Weights of a small transformer language model.
Size: 9 layers, MLP 2560 squared ReLU.
Architecture: LayerNorm before each block, rotary positions, no biases in attention or MLP, untied embeddings.
Training: a variant of Muon for these matrices, 582M tokens, 8883 steps.
MLP neurons of a small language model. Each row is named by its layer, matrix (up: input weights) and neuron, and shows model dimensions 144-239. Each number is 128 + 32 x the weight over its row's rms, rounded and kept within 0 to 255. Numbers have three digits each.
After each neuron's rows, "fires on" lists the tokens most often at its 100 highest values on Wikipedia text that the model never trained on. A number after a token or word is its count.

L3.up2430:104110160135122175076172128143097084086080084097099175128150092133198147134121123168092146097140122122102131118103141136171140158102103142113174178145151155128152107097148060115158065111191166166160077106162157109177080106101134182139166132108177138137096134140148090093101074146125085092
fires on: "-" 38, "/" 19, "c" 7, "il" 4, "b" 4

L3.up119:161121119114084126099124091123083129129091115103130119105132114081104127149133110196124146049137095097129076093154146133103024172112115154130151129153175097167150115087087156122139112131153167095104151175119110064173096128136105098092177118093085088137092194160121092169130133103115146172
fires on: "s" 41, "'" 40

L3.up2444:080049055149111170110200124147166066107153161131123152125097156133107096110108085130121198140129106088087088171109108069150149152100163091113157127076131091101072105137148123149160102108122132147144160124082160106094148127056136084120150101125118086172161099080120149133137108099110126190
fires on: "," 65, "-" 32

L3.up2355:077156147131116075133086143161148162106174156088090107146139171144153089144149107099113183121177146137108148221109098126161131173073132109127080128122114139110124100105178094181116114088133088104181179136108186077088167075093075080141125088134103107151175140071124074132126146125143115146
fires on: "," 41, " and" 28, " was" 5, ";" 5

L3.up1719:136149187169153112117125170058073079104097129141131110176103163135060088125169146116099134093155112121082169133132126120108128100035136172100108116082167112116081111125102104124103141089178140102136131029127146118107118193099156203151146104107147173159150134180088063082116116127092113080
fires on: " the" 24, "s" 18, " in" 9, " of" 6, " on" 6, "d" 5

L3.up228:123129151148103145111088101173120173098155097117118051150112158162143064100135094139125150108122092160141159142191196115105106108121087094132152152153187067135139088127099148133178148085146129168182150128098101122152135105122069161107154142106119085126113110124064078102112206104142117108
fires on: "s" 11, " in" 9, " of" 9, " from" 8, " against" 7, " by" 7

L3.up1531:082139120101086156150119168106082177102087170147104049137122140116136139069121100106072165141175118106132157135139149080110137105065130169085164162023173119095030091131133097125136113102115105177101086141182072090136133100113164132175126155170141132156098108113127161154143107133136158155
fires on: " was" 23, "," 16, "ba" 9, " Sha" 5, " Succeed" 4

L3.up149:145146120130109107132141147112110093124089098108142103149127129151103142110128115149132132109074100091135128082171180129105109156117103072116140208126128168143076112093129131119134113073132093127135110165066118081175178142157121113086138084114093073182084144109119129095139104120105143122
fires on: " was" 43, " is" 16, " of" 6, "s" 4

L3.up2515:087125071091154171139112193114076087121108157138070116119133082118172096124113124117093084060179104132069109092111096121097165118131130098191121121148112134126163107178113110121142135170107127167125139107109130120125192103126098188142176068149109120156085134128080116118154199215106120127
fires on: "-" 36, "'" 27, " games" 8, " cm" 5, " |" 5

L3.up676:112151142126191100130094171096113132107188138111170133127083088141172153144083145148121137207084101107226166114080098143148098107144118148159152119109094129106114161147120124120164161129198151104118161156104117133127071130135144074114125101116064145148147129145154108053188139086167117104
fires on: " |" 63, " International" 10, ":" 8

L3.up224:116142174142125167149120120175155127082123103125040180109084091121128083121119163152080164136064084139154172128155083119148067107170151117142097157102136133063123128128067154130125105130085194085161201117134134159135104094076106104104119101182150124146111116153108147168122108073116116103
fires on: " \"" 95, " " 4

L3.up201:112111156133133205148165207042160107129134110101085117145123199157155099133108086135117129121166143154149105116129145061087151136094160136105104120088121096101125144099170106098134097092115134074152126165121171125081191177216158172118153098116157120163090109130151129126101086162091163157
fires on: " and" 76, "," 13

L3.up2336:092092153064108110104089188125192140120152124177158182057064115123130117129109166134152139163149158150098151127115068112127102149088154194076065130145088088138025121122138165136148133101021175185170097115082161133114173095127098054084141096157099131170101112166134140145098104150097131124
fires on: " \"" 24, " (\"" 13, " '" 12, "\n" 10, ":" 10, "\"" 9

L3.up1800:086160048136126110080085129131081095111193122123164155098083142135093118106165090125123096125068098100164110185137155069121105164127082138094181097138138087110100137152116121098144166169129143224117110119092109070140113188111169084126132135089097128124135109148154096150178106114187086170
fires on: " |" 74, ":" 6

L3.up2492:114123122085141041123129165084119105124111101144138129122146212225100151162143132139134123062060122124132098141140209112067129170123106084156106133165098097107102117074174147101093102066154133155118167110124099119113115128146092126124103165120123123106127159134146168114136092143119127187
fires on: "-" 34, " by" 29, ":" 11, " and" 9

L3.up1773:146202169129160121149191103127137142142190127086153118052148086171099137138142131079096075122079108121172131116132092134139111082118080111174123123090119162152132133116115077134149126110111123106122176122077143163111100065156112135117118082165136125132130168115159118120087110143160111130
fires on: " |" 66, " at" 4

L3.up723:136099128124122105185172104140103110101103153143066095122157153072128172124151141132154124141107101100140182149088118108113131089122131147127116160093162167098180146152143096159114138117167117158111152122148188122078129123151095131171171126136150133127103185150102116044093120199085119175
fires on: "-" 15, "m" 15, " However" 14, "s" 11, " it" 7, " not" 5

L3.up955:086155146151090115114104056070096102130111151145084074170116176143138160178126174178137079089121144119100178089186137139181149094121123057110097107117158058078117141118131147161124114116102146125159115098122136174114077184164155167139133062148140116148089105109125081138114114103136082159
fires on: " on" 20, " in" 12, " returned" 8, "ing" 6, " of" 5, " returning" 4

L3.up1542:128111169101137132109133129154059069183156131127116195160179149163161199124141150145109146138076089105107127155088029170131124146170148150120092146117132150123162090149118111125158106080131145128137120143130134061085140150119087172141148161110095116125083147092079093125093182211111111084
fires on: "-" 47, "z" 14, " |" 10, "s" 6

L3.up1837:117128167084172079127106195144148129121185175152114140104153131126073093181135155162105104177097062112175124166051076108229172112106142095161096084193035126101041191144177124098134122081109132118071134131129083106151133118133131093173111149121144040093140188127146115129159150184134153160
fires on: " |" 31, "ing" 12, "fur" 6, ";" 6, "," 5, "i" 4

L3.up2364:092112120097171194148154108152095119125093125165086070100092130086115135094103150152151206167109104120107175131130086146121104131161176050147081117139128106125117165094155129156186155175106085146117125214120122168155215183094135129130116119159180208110100104088118161204124168099189145118
fires on: " |" 32, " and" 24, " he" 10, "---|---|---|---|" 9, "s" 4

L3.up2125:128131173112163137084089117131167137151081094170189154088138145185118116102117160134082176130150127107175109141096151125129119133118138117090105125106098095135172139184106112098156169119119151071191160106099098067079159100136131121115073120143124095153178075113130171140122107087073077123
fires on: ":" 32, "." 29, "," 6, " |" 4

L3.up572:129057111123129202167070105142135123117172121043097163121130177179133129137093152111113078074166086127126114067135092100162141123164127150134123119124143178103153166094126038121166091153129156116139143109141124134048128109130042094088128097109087176118122130115082149164127121161125091126
fires on: " |" 37, "op" 6, " was" 5, "r" 5, " yards" 4

L3.up994:098129177119155125145106141155120148146078214109089120153139082146143111133130139153088068075100106117073129185068109047079138120127221151149115160148136152100178088160097133130161120107082107127151141132101176169096164125173085122148129094101112100179130166147147145132161136126108101126
fires on: " had" 29, " have" 14, " has" 11, "s" 6, "'" 6, " held" 4

L3.up1412:104199161106105068105120158053128143128103081145140115136138129195119135087105150113154159145182135082138073085117127065119107079122134067166120115133122102084127140137127075102129125064124110093085129164154114095132123141156145112129093142135125082172124096148109142125087078161125162148
fires on: " |" 36, " and" 8, " back" 8, "," 7, " for" 6, " was" 6

L3.up1949:126194111101126106100121088130207080105159174149079126088197063138120122128092099106092106109094182162162097158111154022072061073144108057109125058118127101084186084085124083122152156142147099098144074176127123142104122115224088157113053120155080111139101158135203168108164115113157111115
fires on: " for" 21, " with" 21, ":" 18, " |" 10, " at" 9, " to" 8

L3.up2321:129106153114164115176125116104151122079113127143159116121135061181119158127125110102134135073143144109130065052124134121193087115077166119079080179107121153127089122066126124116087138137166161121114119178120143085122159100164125099107154091155118082130110156167134111144121046078126116117
fires on: "s" 25, " a" 18, " known" 14, "'" 11, " one" 4

L3.up1435:121143115044087100183095116087190168157144115152133085118160172172100097116091153114115141102135142161144132076113006105113072157085138160143153140111106142122069090141084089139113138122128113097140145215157128145164066066087136149135157142089168117130093124176111147138125109116124166165
fires on: "\n" 28, "," 23, " along" 7, " in" 6, " and" 6, " of" 5

L3.up898:124182127148128125156137050101152089112173111146144182144118131141117129125108115138157171163216152105132206097108148112207111109147175154132087120086138131138135079101165116122154105088141188135101108141165184107177149142127147157170116154165144186145148165128170148135128109143119090106
fires on: "-" 34, "a" 17, "ili" 6

L3.up2268:144152161122136174077124153183090114143122105140157138110161161130124117126168103175121127087088102150149141141120116133068101148135146129138139110090168117111092093132085115155147132145073163128120123149191105160175100153135132141098129092121141173126128151144134152115154071144077123172
fires on: "s" 61

L3.up567:131167156171112074107109139156158131107149144176160120111116106120124088130119119139127158125098132129103138163191091144058133180112112164119109144117100097181033096079188119150106116142116158133142099137104102053154142089071144098153169108144105112090112128159124113142163096140086110111
fires on: ":" 51, "\n" 10, " Karl" 5, " Hans" 4

L3.up1325:144091117117127157095194158136101176176092074089068094130163152094153096104125164145113142084150158085126152103111172133160101083217156157134123140130120163128128114193118180132053128169113112157184166153151150095110066103079127177153099174107145211136117110130072113082166178065150123119
fires on: "-" 23, " in" 17, " of" 11, " the" 11, " from" 10

L3.up1259:143116155171100151076179126162154135202135192109091146090177115111160234158124172082105139139122136142086140075143147085068161109124114143118099117111157112135175127168173085094096167120159111132146135092180085118156136078125119128102104148088159162140136105110138112141133110077108123174
fires on: " on" 33, " |" 13, " of" 9, " by" 8, " over" 6, "ther" 5

L3.up61:115110134120137143089122141126112150156117207121146105144096142182073098147147125121126154103139071129026125217178169102119147122145133122144139121097137094200119064115060150142199065082087115113171127076074134080133174119092129144118141140168162216121154132151148112129165120050149120170
fires on: " and" 45, " &" 19, "'" 15, " the" 7, "," 5

L3.up1912:170154130116134151156067145140115133157143145060120162171124125155117119070134138115126152145084136120094092136085111166116083117147169130117125179117163155146136118088099073117083121122109148103145110074152134121102132157131160146135144048176121123143112105138085105197149092090131064111
fires on: " \"" 38, " " 13, " as" 8, " was" 5, " called" 4

L3.up536:148113084145149101145143080131119146109094150185038108124126095142174163106117130120125122143089079106099133190136104171127086132142154132161153170151160119088224094191153125114145113142086177119107102107151097146074150134120112160122125186105116120129154127108147074116089169109117111107
fires on: "." 27, "'" 10, "s" 9, " '" 8, " \"" 7, "’" 6

L3.up543:105139085093135108137106105153067073125139100133148098115157142098129098152057092124124107048123101108123143081153132122100136167118102121156115184085184065117133105106053169137130133161083177173141210107074097168141120135097070177170164195187114117135117162078066159103147156142139183139
fires on: "s" 82, " champions" 4

L3.up1917:119104152158123141133073119168085130105107107132117149168090177174163116119091144146067125175136098141128205107089085157158122099169153181149124127094129157094145151101137115108169134081126186190109164147121217127091148165155171096103162189193111088136170105128136092074141171080135050118
fires on: "," 42, " |" 20, " m" 9, " (" 8, "." 5

L3.up830:154139102161117137115086112141132162109137177163118086188149144189160080160074123073147151140106168145144091140129106157116104123141145144124141141134074110143132140049145102166094121098113072112106106154124142143177121077117149131157174113090061152135079102113090095125163152192143109157
fires on: " /" 39, " al" 7, "ul" 5

L3.up1745:177139213123147128121095174159132112101120154088132158097144113156117122126155147161144136164154111141110113131172126131156157117156128100163105145140114190096114155138107165170074136141085127109148181117157148207089131090091161193144131083078096134183072111153160151184106105093130101111
fires on: " as" 21, " in" 10, " by" 8, " at" 8, " is" 5

L3.up1706:126096137140145104153119117156117157147122100096102078168097152138185120127135085116130179187163180146142171162125118153071146116099137173102108109161120114146079131134145112177139099102132135103153092068089127117132144129079149098206175085194121168121098158105080139134166131128126134175
fires on: "\n" 58, " /" 4

L3.up2237:106093127148062128200079149118106127117101151145099113133105091098135111124149140119149133085158164120095147136049129153127119139095127131093114122061067120128102081110142093106143177106047161175107181109069145126140193109139086136165084139138079105176072103181156091130161141098123099155
fires on: " is" 41, " has" 30, "s" 4

L3.up1345:127091095154166112089164144143144117086123151155125118163175098146064105132128143112121127123140167115120106174139176069103142157128081078092148129140132133139109100112187187114171152142136168137072159141167125152117121067190096098050159201145128115153126110140115134135176160145119101149
fires on: ":" 42, " of" 15, " by" 8, " |" 8, "|" 6

L3.up1043:113103171163112186176161097147114117102146105133135106113197146162122182088135159119123112088091103105149137128176163135173146086133071069146099190131128187133150061130159111125117113163149114165100202132128154152094075083134095199101050154100121095099104132132115093096142112044117101147
fires on: " in" 28, " by" 22, " on" 6

L3.up73:136132099086090138097089012176117073154127076129127138073177122054119116092113161135126118105146198119108123144124156145135131144155161169137157137142159094151077104137130200145117135110115131141076129067091162092160148117135060136148123123181148103171133169104196141153151135098108164127
fires on: "-" 66, " " 10, "al" 4

L3.up1234:131105142107151117134142204113054113119131099125181134126128070094109121133167140133139143111078123133056101190084110116154138137131128091151083059100110139144098149167176116130153137123164158183145091158201051127119138053182140143126145135089083108180143160105091062130116163161090115155
fires on: "-" 32, " 0" 12, " |" 10, "+" 7, " 1" 5, "A" 4